config.yaml
intermediate_size: 2048
qk_norm: false
parallel_block: false
init_std_up: 0.0153
lr_head: 0.0081
max_seq_len: 512
doc_mask: false
MLP neurons of a small language model. Each row is named by its layer, matrix (up: input weights) and neuron, and shows model dimensions 112-175. Each number is 128 + 32 x the weight over its row's rms, rounded and kept within 0 to 255.
After each neuron's rows, "fires in" lists the words (lower case) most often at its 100 highest values on Wikipedia text that the model never trained on; "fires on" lists the tokens most often at its 100 highest values on Wikipedia text that the model never trained on.

L7.up1526 [110 141 127 136 114 143 101  90  75 110 178 110 128 191 122 126 120 146 161  88 111  83  96 137 116  90 152 149 124 146 159 116 168  97 142 134 109 146 114 134 132 171 177 123 111 167 111 161 136 113 103 133 114 108 146  97 171 129 100 142  88 171 106 137]
fires in: "s", "his", "0"
fires on: "'s", " his", "H", "0"

L7.up269 [ 86 131 171  65 105 208  87 101 134 130 183 120 159 190 149 133  64 142 177 103 145 143 130 143 161 147 142 134 145  98 165  98 172 171 229 147 168 145 101 120 112 118 155  94 145  77 137 183  78 104 106 155 164 125 106 100 165 174 135 125 180 116 144  94]
fires in: "000", "million", "more", "billion", "500"
fires on: "0", " million", " more", " billion"

L7.up819 [147 113 127 128 119 122 159 192 168 122 103 116 220 107 123 152 143  99 110 104 152  98 158 140 143 118 109 186 173 236 149 118  61 129 146 173  99  70 131 121 124 138 168 195  78 101 134 109  66 118 113 166 149 116  91  98 117  99 135 132 172 104 120 113]
fires in: "died", "on", "for", "warped", "from", "his"
fires on: " died", " on", " for", "ped", " from", " his"

L6.up1629 [134 106 124 161 114 178 126 179 115 124 165 145 122  98 103 120 141 117 132 112 106 123 188 135  98 157 131 134 165 116  85 144 124 148 148 118 147  93  67 130 127  86  77 171  93  80 142 188 175  84 122 122 118 150 166  53  76 146 152 170 129 181 147 124]
fires in: "of", "with", "is", "are", "was"
fires on: " of", " with", " is", " are", " was"

L6.up1375 [174 178 147 117 133  90 139  80  82 125  96 145 110 110 193 138 134 106 164 136 137 147 160 171 166 183 128 144 133 189 170  90 133 111 153 158 150 109 134 148 126 134  65  85  81  90 150  98 149 111 146 205 115 110 108 146 130 119  90  77  93  71  87 150]
fires in: "by"
fires on: " by", " By", "By"

L6.up772 [150 138 150  69  99  89 106 175 160 110 140 131  95 173 147 143 124 158 128  98 169 119 129 104 100  26 139 136 135 127 113 129 128 137 113 139 120 104  70 174 161 119 132  93  77  62 165  60 130  92 136 183  87 119 130 185 116 177  53 150 130  96  77 149]
fires in: "of", "song", "for"
fires on: " of", " song", " for"

L6.up1952 [ 82 173 135 167 136 129 127 135 138 100  90 135 173 138 153 102 119 215 120 147 155  98 150  87 105 139 122 118 136 160  98 146 176 111 144 190 107 122  95 169 103 141 115 165 135 172  43 179  91 144 120 123 119 116  97 156 120  76 120 141 186 210 137 146]
fires in: "not", "never", "t", "to", "without", "any"
fires on: " not", " never", "'t", " to", " without"

L7.up285 [ 97  92 137 145 140  89 161 153 135 139 172 178 136 151 178 104  75 145 128 145 188  80 152 157  75 157 214 123 217  57  87  99 117 132 169 149 151 137 123  86 165  96 145 121 112  76 111 115 132 138 108 129 153 151 161 109 152 157 132 174 134 135 148 117]
fires in: "but", "however", "although", "though", "is"
fires on: " but", " However", " although", " is", " though"

L6.up1222 [107  95 121 117 136 157 133 189 150 161 154 118 102 110 126 133 177 149 203 149 119 154 126  87  98 123 127 157  89 159 125 135 124 177 138 103 114 134 129 109 138 108 100 152  99 171  99 111 127 107 185 137 104 160 117 103 145 106 135 167 170 149 150 130]
fires in: "of", "and", "no", "only"
fires on: " of", " and", " no", " only"

L7.up1020 [143  89  76 150 123 142 105 140  88  96 153  95 223 144 122 124 142 113  82 119 144 170 162 146 132 134 139 114 140  39 147 120  92  88 143 133 171 140 115 149  86  97 200  85 185 146 129  92  70 139 133  80 117  76 135 109 155  73  91 142 143 111 137 169]
fires in: "the", "s"
fires on: " the", "'s"

L6.up446 [176 131 142  82 148 114  90 150 156  88 151  60 150  95  66 133 139 114 126  75 143 125 116 167 118 148 136 158 135 127 161 154 153  61 156 121 163  78  66 112 135 117  83 181 127 143 168 146  86 125 141 136 121 157  98 129 137  95 135 115 129 123 139 136]
fires in: "to", "of", "for", "through"
fires on: " to", " of", " for", " through"

L6.up404 [103  90 119  94 187 121 194  79 165 122 132 106 110 111 162  43 150 158 160 112 130  84 117  81 130 128  86 155 153 121 127  90 135 109 166 118  97  82 135 116  88 201  99 129 155 114 107 159 158 103  99 161 131  67 162 220 127 118 106 121 110 108  85 160]
fires in: "a", "to", "as", "of", "the", "for"
fires on: " a", " to", " as", " of", " the", " for"

L7.up949 [101 120 112  81  87  90 137 139 147 124 110 132 183 130 145 134 123 139 112 117 125 142 171 145  93 114  99 117 113 106  75 136 114 139  89 106 133 190  69 121  72 120 115 107 136 143 105  94 154  74 113 146  85 166 171  97 128 123 177  68  80 147 127 142]
fires in: "the", "of", "that", "this", "maile"
fires on: " the", " of", " that", " this", " Ma", " Gal"

L7.up1714 [142  84  93 109 128 153  90  63 124 120  99 109 150 138 144 119 156  89 138 148 115  44  56 134  72 157 118 123 128 107 144 163 133 120 140 126 159 162 130 160 117 161 141 115  98 172 113 117  51 158 173 136  98 137 132 128 126 151 114 129 115 125 138 112]
fires in: "of", "on", "love"
fires on: " of", " on", " love"